config.toml
n_head = 4
activation = "squared_relu"
norm_eps = 1e-05
parallel_block = false
init_std_qkv = 0.0218
init_std_up = 0.0218
optimizer = "muon"
MLP neurons of a small language model. Each row is named by its layer, matrix (up: input weights) and neuron, and shows model dimensions 160-415. Each number is 128 + 24 x the weight over its row's rms, rounded and kept within 0 to 255. Numbers have three digits each.
After each neuron's rows, "fires in" lists the words (lower case) most often at its 100 highest values on Wikipedia text that the model never trained on.

L11.up1888:126115133112113152138129114131131160092138101143150157122115105096149120125134146128125130146124128155122137104109131155143116191142128116103103125117143121108134113145111120132135161135130126119135117158146116128133136113110154113140122148131088143136131110094139132108146104116140158147148115068154155156128100148118092131153143150132146112115096153153100131128166152115134132174128120186101164135096160107142150147083149089096106106111097135145111092118170169141103112134161128136098116154138133153140149113117125126099144078131142133138160147150117121158143144129128118148105165119047115152146120107139119126112029165125102121168107149117172139124092082111128137121111128122153150176168125185118105100122129117142070118105150141129105145102105104114117128138150148
fires in: "the"

L9.up1326:095074143116123148179135103146114132132134146133118143172161130135180094105122154153140100126123085166128106119120151150123074093115082103106132131101130119129139125131134159136145118101145124117132134132152131097155111104150168115131116162138167152104139149140127098126166109143126176104111136142075149176094134095118135098123132158137122172107106104110115097138136162134167137145096112190098146141140124118134106125131088154088117113135106123165150093157120129087133102134101194173116125159139135087122117118112146139155115149160132132114141149110129138110104117158161147092136145101086175121135087131137140097103090160133121101161104097095112154143106121125165146097123164129121143141135082113158091101142123138130135138132134140124153138099137110117140149173125103
fires in: "the", "international"

L9.up1065:101134123135135144125114141114153148137129106092055105156158156150155154116098124129109135125126130145097095178132127134133143112157130120145148117118140148122126113188171115121095088154129122112127146099172126130150105155113116154156112122151119107094125097111125103133123128072144137149130147112117129119115136166140160120137117142168143143150090110154157151115133142151150160115110201107134125106131096141139129131116110127141120142126118140054128113133146140097138134160139176114174165175159083177114142111170096130089125117114110123120172137150113145076128152112115154069110116141132143115114141137158109143164111132152122089154147123136118209119109077101153118097125195171112137146115111111142160102111084125142133136135122128131114099142125166110081119126123172
fires in: "of", "for", "described", "at"

L9.up895:102105141158133148119128144113136128136117145101112148143139082128142104110126141135104121105073123127151150152117175167091116122128113122105121153190102142128076112117097136116079128100159163122123138125111137155155161113132183138102084116077122113099106096116128149098164135102125103157156149125061156099128116107157152130138126114108098143143147156144137156157122139157098151153094137116176123110135158134130107130098145150127144101115114123132050121137196125105130103113164130149079137139145113133155087143154141123119186121133127076120140133098118123094119117163146064111156102095132120143100126119145124124129117172152152164102144122102122129124182144116122086080134138134107093134154129146086128125128104132082136108139114174130111124142146185138154135100133105
fires in: "in", "co"

L11.up367:132121145159085141095155056101167123088119134139109117138098113128178111108138117137137103154152137117124152153142124123118136093146098120145183100158094120163166084176138122130119117178130146137143132097129128124170171133140142135121136086107109156104131139165154148122166153100123174127124134132086128152078090190177112114087104165138085088145141116097139097109144117130158133117071124120152107127122131125143188130073127109094102119148163125112136063130134148097137147165107153158124131131131128133114130085113131111119128156112129127159123099130088129141162092112150108085138144127139122100107147162134126149108089098122159110129093121149121091168168103200102145134096137081171124126129129134124151115132122102102158151175148139120140110127120137162105089118102108
fires in: "was", "been"

L11.up1208:143142109153145161172107110113158137117146149142117102078113132116093087127155132189144156155106125155090118119097125122113125147103160121121128138182138130106107095135148121098143103148075131166144131128171117093137144154159141125123098148145081130102084132092151148133147135110097140181084124138083111111138180181151135129143164107119077138134189117153090103116115094166169161100126148147127110151138174152163143132172124088147106110132102148141102136130120132158113142127097136121103116164124179102119120153140092143099141159131145090147125130105139097103117117121127108137125121111134156133158153147112085100096117148125182111126141152115177129094147105075128116095107099109140133110126100135096097161147166151113108164124146112157098122149140121104140176170105108
fires in: "which", "to", "that", "it", "in"

L9.up290:119109090144139092143125101128133101144141108146157112152127129143104112116146146135143164129118135067145141117141119123123122132080121129134101155100147153141174101137102145103179107129096141144117171109107125169109116151138135118142117130116091117157143150101123126120108136107143119124088158112183141153099111113116102133139155142135144097078099136121117100080120136110112141129102107076149054159179078144151160159108116114130114144076130109156120111149077122173087172124103139149117127142117145144129115168118123111118145140102117161140116126080069098128119179143123130098100135116148100128106132147117156119080110084113112142126133079137130133154126171109146152088142093131078114118160132119123167150114106121112161091115132163148128068115106100118112134131157173
fires in: "united", "national", "rzav"

L9.up881:128115118128092134160113120155112153137116144123161136140078117076119153094142116143169183093070138115123113151136121114121132133132136111138125116150115124152117144127131141115139137162123103074132168169126133126136167123139118104096114085131185125136111138105185126105157080126110138109156150164116116134147134122107080133123124149096092119099108103142117129107119107157149107094106123122112123162141078124093139099082149150133140157123137096092134168137154129086137093148149157145101126094098126133133143125140131137078138161173146131193168126145102112094130091151116188137116132096124138136166116111139185146137131086135107154148134093138127141114128155135158168123125135113109130144108082118122139132084088113155124075143164101156124113120120113092134088158128154
fires in: "national", "state", "county", "municipal", "supreme", "city"

L9.up1239:146117161092113086168104087152125105113122126166121139168123172189162140103163105098122133098154137149131122122144121130076096110153146098185105121104136132094109184142134185112115147109123174102137111144099129144144089118117130090165112112117088111113154120139103121088100162119141123169108161128167122101135119148134108121108143121124082149129174095098129165140129134180120111108146120131124138169114150112136179138157145119082142139123099141139126093116138124118101086121162112132122176096115137135103092073185133117129137132101135109103148131136106107126081114120144105099150121145131145131120157120092087129113098137111123138158150124138132125130153119154153136129155099125131132162100116137123136139154112123141134120139109109145150128133118132134138125133144171
fires in: "and", "i", "a", "most", "so"

L11.up106:133076129150143135110143126176114105125111132112116097126168124109150151166132114076116133152151126111130161140133154120125133087114147165145148146148165103112136131097104149118123165089103154099120114128164109172095127135125151099076184084151164111135101154140104119122094100127172108129161148111084183103128116157144151139108109133125112137112150100108137136121143139063121172140099143123191145148120120149145131133112135120125168131122084114142094114111126140107153123115111120160134115124118137141143165114114149109163107101138134151119181163104078160119113109176101095070097142086138152130128147132102117129113172109101114176153152140094150114155188067106140140137117104147146149110134092163148168139143150099131157113140129144078108157090180174115129131167144107
fires in: "took", "in", "was", "into", "take", "finished"

L11.up802:161155103105159171136110156151093091155111164140114108134120110135148129116126149115144150124143133089149121118117191104138189111107133072148099134121077149143168122139176139108098126117133143132146150116135128132154165095128142150175168132136108118110153082079124160083155129132144088107134162145098088121149145122123137095138162153124131118124148110146099116108134126173151100152106115188136108112145134114148112129128112141135184121143153144128139072125156098089109122123162118097123128116125151093137132140121183158121142107129101099121130109157142131144086122105141137105132102115133104095156098137059115141087182111170080104140111166099126175194097105133091163130136119115146152109113132119119113112154154137111137134103106110119107115127097171148134128093184134
fires in: "may", "june", "october", "maybe"

L9.up1025:111125154135158143087151106098137149127092128174109112123140124127131129113144141104136139151130125124137158103137101139124107151158093130112117094130142105143097115099099143119167132114107158131102136146136108127118132164112152134104112149109089130137124133127122120134134139141125109155102098142119137168131136148116099149160162152060110115116114109112125144091122173123152148138118104166139122106131125112139112122121161139158111125136135109119128128106174087121146171142080139170151148093116138109125177137141132123118121147077192150120136145133105112095158118115106115113129082139102168128106086091116143132075115093123120097145111143151167146163192087122161110126121139177173118129159107093120153137116114088107116120106095100147108119095124147140088081191127102
fires in: "went", "moved", "go", "signed", "gone", "out"

L11.up1085:152121150133116119128146135138096153152096105134112167136118082127123124127161127085120118073149166179120089136123142096063104130153147104121141123108110096101117140134127155081152135123141128117121122136126188131110123102133124126176193160111135128146116156138138163080106084128130137138128117148113139145123084118113086085153124145152125132172132096094102145136138127131159163107118132136085164140102134142093141084078138106115112103082101116141136128113132147108115110122160078108115145118097144124148179116128128159189116150115116139131143109122086134162114130139123108118127106145107101134112147130196087139120136134141165148124100138122120116172096107137126169123140118124155115140126114113115138110130128121106104154119132112118149112159135105177142094097104133
fires in: "was", "were", "being", "been"

L9.up1000:124163129137116139180106140106158117075144143142134143157116122114139125142110121152140125087119109117154131124096134166117066060132074144174166107132139126145130101138090114135158121119116120140143116118166130129167156145110097124117164121110117131116166124134141151156149113138128102097141094122144112159070119101140126119101181123126122090122140132148131149110118152125118126111166118155140102130097103110136137119111113129115138117149122112087112115114103111146144120098110135118129116152157142143093096144136148105124155171114130131125139125125122144155135128114139157163115100144156147148136135101172091123137116158119159124155151103087129146142088161122158144098132082082152110138152094111158099118092133107098164138152113166109112099138124116144126166172118134
fires in: "la", "los", "el", "les", "ann", "un"

L9.up779:124139150132114117140122123095111108118131131185149117143095102113137149123140110123183111184135115131107103178141130158133131118135099089148124120116117124122096115138105131133153101095147149094107118112157136098137138140101112128102169141108130117124137121119140130113120104165149127141107131119162117154111130112129102112092161154105125115123128120127137146125140134193135140123129131132153105162136085144126129138155144133119133135143132115144135111138160139119131196163136101110092131145170139153176163154130103134147150114178133087151124138095129104147106115130106128074094137141129126108135177149199117116068085151172134127165143119113149112120124156141148162150094196155126080171110099135141156144146099171178137133105129130160154132166137123097112119142107113
fires in: "and", "area", "family"

L9.up1706:101148139149114143168126158142167111170121098126098154151122085138135148085136133166121096092147098129135152101132142134090107092127121153086137103142120127126105150127136145115118136142094109112082107135148123149104145127164167139133124094158149136158181117107121132131116131082139154137101141141124092125133136126135156098106151151080147125120165151093117159172122158145118126139131169129111120120171121161132098114109136103130133167122138134128115142153144134141079116131153107143132116143112112104153136168137118135094128127111144085158110116075129126134150140111110126118121075131111136106159168129113141115170101132135081084111132104117128144155147086093120151140129146150148133174118116084134156133076111151111160145159125114133163112150125161113177157154157152
fires in: "for"

L9.up17:119151141129141146130115146137095157094110158153140141133127134132155140117131092125185094084180096112146134114106136116123154114131114133146123125050128124116108111084110131153141145113111151091103168133145107121132121126169114098121106136165111117145137116150157118135083089139134118110148111078107136179141141124102129144151148156126112138139191133144148153160139119145112144147112141113126124114135106133121139139120153167171139150153108122149104108118131154148124091106154125133142123129159111103151133124104151129131111132132106128150147138105137158129096146118117130137132134149171116161118151109130129151136069116145157105126114130135122126096145148125166153110150134145120133104080107125108136108133137095143155183118116107154141147149154095101095132112112127
fires in: "and"

L11.up1825:131152086116128158128149078125134126134137073110144129122114108175138104143140136100150113120171086114138170094154116134142122115106140103161167131143136146121161119165114136136178120119103165108092121126106154123160145134116122116067101140107134122112105136090144116097100125154163138133143112136132101128106110112143131135128124136129118094136143124132129112159070128158068098134114129165148116130121116133166091124140103141171133125140113170113055146092132123109165100118130167106138143109124075153163121137167137092094134114137094108122148148099122113156150135114130149148146133139106146109087145141165130092109096099096141148111150120103164162122109110127127132132116109094158118131145113138109122142130092125142126098120093097145118177116171104126122131096117101
fires in: "to", "john", "in"

L11.up196:148123189157134139124185129084137102144146116139131107128139144139146129153109109117163153104181099130138108160110121140155139124133167145138122177119132132123140116139094152132139120149129073092141100094083127129082119122135113070076140130144161121131137155089114166138094099080127106146087145153133135143124162083165138145112102124175106148132133104085163117150105137108184127162125061176148121111160136127095119114079112127133159149098107118149136130135136105164144100166133108080141151142125143086105148093109122129153190131093107114122132119139181123142096102118140118135093129158128126151136200140134107072115154119079125115148097152093132128141139148102145101157135095135136094156110099128129147131136154146115145119146154120102163156142075122144128102137130128
fires in: "a", "s", "his", "her"

L9.up1750:163154132181125111151181097148107135119114135155135141111118106142124131131119125145149159154114154149117159127123119098069142109098149124145146175088145150142149152107147140109119154122093077089108121140088101114150157154134111150106164113118148139125149140107116125120116091097102128130101106148124131127085114143126119129139099106109065130146139148126141140113114133131150146082129101086133148149105126118108141061131126133137139155110160090138091101125143099132141167132080093163078143107159140146127149154091141119122113152120161124142100153143162101126144118109133112154129154131141095136135179148168154169096092121134145109156144070133127133177138152105139178128136080139139088124129131142102156136137099150110074102120116111108110121137147102073082122138084138
fires in: "which", "when", "been", "who", "after", "until"

L9.up14:146145180101131174137147097105103110125139131130133140141109143118104135150153127112132160130168118145124164140126147123145126141133134091142109152155116150099158120127130134141149118103151101105154147123164109125149116127130146131136144156166127121144137134082103155136108132111139141146103101124141141118108159158137103072121081088111143111138111141094171123109135106144149134141125107130138118146108112141118128151153083110103138151163123173124083130122134087160117150102156101089144152177140140121118125107148133151154123128119153121137145098089077120139142079147135123116102093131106127125149140142138130132188109131093108158154147157111149107127114151137081095145102149138132103159141173124197109171105157166111153141105137139153144117069136083078114100108091107
fires in: "to", "of", "in"

L9.up835:117125096155097108156112125133160131115100161126090126149141152107155148129117114133112139144130148102141099129119119150140127113164140069103149180126156126097098165126089158117161134113094158102107109111094138152138147100088109083084118144095137140133152140144166143110115128163127151160112167084116129140153096156131150108143096149086140136145103122129125136177157114139160134146117117107124115137120110127162164100137149085129169119127138160135132138148102155122144146125200133139128117132131126105107133151141091149115096122117120144088098097129126094134094121111142137136122140103111148148106147132159136147082114150167131107091095122127141156126118076123108145140117150071139126144097141142125101130136184156151166132124071146085100122114114096117152112102133108
fires in: "and", "they", "scores"